config.toml
n_layer = 15
d_model = 384
n_head = 12
n_kv_head = 3
head_dim = 32
d_mlp = 768
vocab_size = 5499
activation = "swiglu"
norm = "layernorm"
norm_place = "pre"
norm_eps = 1e-05
positions = "rope"
rope_base = 10000.0
rope_fraction = 0.75
qk_norm = true
attn_scale = 0.177
bias = "none"
tie_embeddings = false
parallel_block = false
init = "uniform"
init_std_qkv = 0.0273
init_std_o = 0.0
init_std_up = 0.0273
init_std_down = 0.0
optimizer = "laprop"
lr = 0.000907
lr_mult_qkv = 0.7
beta1 = 0.95
beta2 = 0.98
lr_head = 0.00568
warmup_steps = 260
schedule = "wsd"
decay_fraction = 0.584
decay_shape = "linear"
final_lr_fraction = 0.0
batch_tokens = 65536
seq_len = 1024
doc_mask = false
train_tokens = 444200000
steps = 6778
dataset = "wikipedia_en"
MLP neurons of a small language model. Each row is named by its layer, matrix (gate and up: input weights; down: output weights) and neuron, and shows model dimensions 192-287. Each number is 500 + 25 x the weight over its row's rms, rounded and kept within 0 to 999. Numbers have three digits each. A neuron's up and down rows have the sign that makes its largest values positive.
After each neuron's rows, "fires on" lists the tokens most often at its 100 highest values on Wikipedia text that the model never trained on; "raises" lists the tokens whose logits its output raises most directly, leaving later layers aside.

L4.gate710:521472504470495497438483526494531523481507493473498516546462509505471520520534503500523479520472513453492546453514464517482466528480483499489504469456500502504506518503507484538526501475466507490475505511452506513488512525454518508517503526505489504472496450523491467466529519459483469496
L4.up710:530498512515510512464481534535525514501501473482484528532509501500459510513547497482507445508466480485496515496505457517470481499481504490500509466463499476481516482508476471553526519481507508480492501525482489493479532500458505530508500536498473510495501467536533479473522501465472464530
L4.down710:528530520489505518464477500494518524471500524487451516497508510499450494517549453505484463505516479495492536481491489522477466507487477511474518465468504477517528509541488491556534482499398494493472518510474495529510513519499521499491522522483490480481469471540526472485482499504483503511
fires on: " West", " line", " rail", " South", "road"
raises: ".", ",", "s", "ing", ".\n\n"

L6.gate261:468473502491467499545468519483499498519470485505457492475445492478536511513494483495495545506486513504484483494481526495494481485483493490481492558496484534492506468518513482491478501501502514550485507534522511491508489541513444499501502484546469516516508440528489509514503492486517488475
L6.up261:478467490503469512502464537509519508534466490501445469498460515472490484507502493504486519527490514506496486507471476504494485503488495495515504497487498565484476448510510520485501524485486538574489493496544519538492456502531453465522501461542495508526514483556494504503482482505542506500
L6.down261:483491520482503552510463511474516489503522495500473477502488495483482479495509513497462511525484501522431494503510470514482497519537530501510494495519494504492485437521509499508500529542396515546496510509525484540456457510504477476479498524530485518530494499519515535489511500506514472481
fires on: " B", " L", " b"
raises: "akers", "es", "ands", "og", "oth"

L12.gate295:489482537480488480515485532496504553507477510510485498478463500487528495479498522478540517475495514490510490521516450497504492455529511512488507524497490549485497469494542476551515492477507506511548508505516489510432567443498498532509513477521518506462535480495524484482468540514473494486
L12.up295:480462484466485486499527489476545505495463493498488513508513539541493507455521509501517522498500495511535467527526501534531483473540474553488504495434467490510518510495519500527510483492471479507496486527517523512511505511479500516487502440454481460447516461502472521493472518531485513462
L12.down295:510500498490501500525524447500485479507490507522527474514516501533488534460540469490522516463510477527484475519507486490524464482519508479466511542480474489511475481475482465539450523461519508516498515510520483487503462476512487454484498521476493439487466513501558502502509458497522501486
fires on: "202", "201", "194", "197", "199"
raises: "0", "1", "6", "3", "4"

L3.gate704:518529469518520492509504550477497509483485465494499512481480489511506469515532546503513472480506488495526486477507547464515487519488533495470511512536467506502539500493520450548525512475478524475501467484525501471498482484547450468505527471528516521490526541459453511498456519489517485471
L3.up704:499494501474542492519538520480506486504492514496492473545495523476505494506500515497542525473538499496509479482460503490514489548504485492491463480505467511486468487520463451526474514465512493512538456523496496486509502489550467529542547506498534530479499507475519482498498482499491480479
L3.down704:543503480476543482511508516483484486500493501510484463495503522508472427495534615506510496481506496521492469465463522475508475531512499516504478510511439517503503492492486455520526508488430489494528465510497504498504521474514479502522548518545511522448502507492471481508473497499515450463
fires on: " Ab", " Techn", " Mot", " Av", " There"
raises: "ic", "o", "os", "i", "iqu"

L12.gate215:483563532479505499508538461505534494526515505490500534511443479487501481478517525523572504529448524527526504436518508496486512521474524535488505481486480487503514471497516454525500520489513481503504493486482510467539507503514515531507482494491550470499492524478509514466494517543514495525
L12.up215:492512535525514447536527557527545484480504521521468527509493513527497498539500489473510485524526527537517458490478463520485477491498477514532504500448497455468492462496520465503503492501472464534507514496483467544513551512510522518506459542506487555490542466519502484491485514500538503468
L12.down215:513475461511497513479466476442513514518516532459517545516478500491483462485478482517466480526477496516486509531524467506515502484498511489509478547536496521539525542466507534455511472462515537521452533532550499479508511516492484484486497514503488460502474509512481521484476528485507540515
fires on: "s", "y", "est", "es", ".", "et"
raises: "ers", " Apps", "ñ", "iang", "part"

L3.gate236:528461520513509534475445529507465499513456523490485508505504566524541504486491528529518517495517532503514486512474500467489470487505537537463492492495512454550506502514487512489511536482489450479509457505516511483525488491488499485494500552486485488456495513535469432478514511510476456484
L3.up236:481456531503509504511474471493514477501485496498477463473473511504498491482492514528544501452516464497521499512486526526508521499511491509496483459498518515520520526486509529487512519515508461486521498535520493520498483516451513534528467497503501509508458490531496471518530446492495470496
L3.down236:512450518482513513487473460500505514520490504476455477490487532526507488502473544543533514473519472507526477505494519522531511497496487487503500465479484479510538544494508567464488505507506471500475493472487494535478470507454494526519498491490509525505485508544478463505505500490479479459
fires on: " cl", " ra", " r", " tra", " prom", " neigh"
raises: "ising", "ise", "ple", "ined", "iding"

L4.gate282:529526514465525471528479488482487497490474484493521486547489484507504482487498523509501539514485511479513503511478511473488515535510530500459461540531496458533509475526521519509506489495524479535434489565512480505477481517487501470506494470485510494511499501483502457498472565513488540485
L4.up282:516535510480538493554465503477493465479513503459527471527534451477483482508506494500467542484528502497516519531510485493501493566541504525440427509487475502484482482510514493511511477501503463524470466543478456538526474457459502487537504446508520504511489489532482480511483547520466546473
L4.down282:458566496534500503471487481529475490478509512484497468506505470482454502506469505490533517431488492476515539500506471505478487524512504502525471482447475534482455485526471498514503457540463471525503428505474492521528492483479508480504530462505484518513486523558473460491528544549493521498
fires on: "ij", " /", "202", "ington", "201", " Creek"
raises: " from", " of", " in", " for", ","

L5.gate381:504522526513517510548457500474506519494472517494486567433489502477537517520522511509504530505530507542489498495490506513509530511490518493473472502479484520503461523482485528497493515481509526520476448489503461481516512495456488521494538451473509502556505488536519500514477508503493542466
L5.up381:533567502494494490525454487496539521498479539505534547524502510455513495498519500502501485498521526550507481508461506490459513486473517455505524497461489496524467550514508512517517498490516494501477463511513505491482515498482499517482497473488494489482538499519479465479508470522471537493
L5.down381:543535499488518482496465476501549516513478543515499507508516520492498501509539503504471518493505518514472466525470484462500487484442502465492523514480515517511465538505459493503490521510523509503492496473483529505501535489478516543485490490474505495491527528505511499475498477512489507484
fires on: "S", "-s", "s"
raises: "quare", "ources", "outheast", "eptember", "ections"

L7.gate622:506444502489520510538504514487483476532518509481464490416511526488543495469481515497533496480514529540505508541488510508525473512450476508503473548484512478533512500443503480513523506508506528522472539459507506492507478520533478522490523476472491518507485475547525536512493520477485497491
L7.up622:496487469477539498517492472479500462511502451538523487465492516541482512441471505517513518509488490516499513531503494527494487513497507511478493542517507516520507482482442450479520478493495512548439484522516496460480507496478515526502513472500499504523515514522477527465456485539490456508
L7.down622:514483519473525525466503478453524472501514515495507507493508514520519498486444506509516517524494501547489480529476527531478484503490479540471517579584493508530458505436517484489521475482462529497453547498524505521515509537492500509486500487493527525501478511521463515515460501553474468485
fires on: " ex", " Ex", "ex", "As", " pers"
raises: "change", "che", "ecut", "ceeded", "cept"

L4.gate125:467482516516528496537479558500494467500512507488506515461463475512530478507499465461537476486437498463502498491482484512501531492498512462459512510465503522500468522465495512534530487472525514552498481492495494503461472445547474498480511471521475489476505492493512476491515498524490483467
L4.up125:491486508533524492523475542501451469489507527472483513456480470528495513492537468487549501509494514476522482482501465512504555486494491480449502504488490534468486498459516519530548477454517517517523492534501481519456464466527467486494510496506494514506505509500502482468545506534494475464
L4.down125:497475522512511476513524531515463461469542533501470498464484508531489498476513486424494508497466500505467481464514458520503511525484504479440489473497511506508478533460500505511529527487461514527510500466492470513475451481543448462506532495516496492479507537498493519487519491536517478459
fires on: " Gl", " gr", " tr", " gl", "gl", " bl"
raises: "obal", "ob", "az", "ass", "or"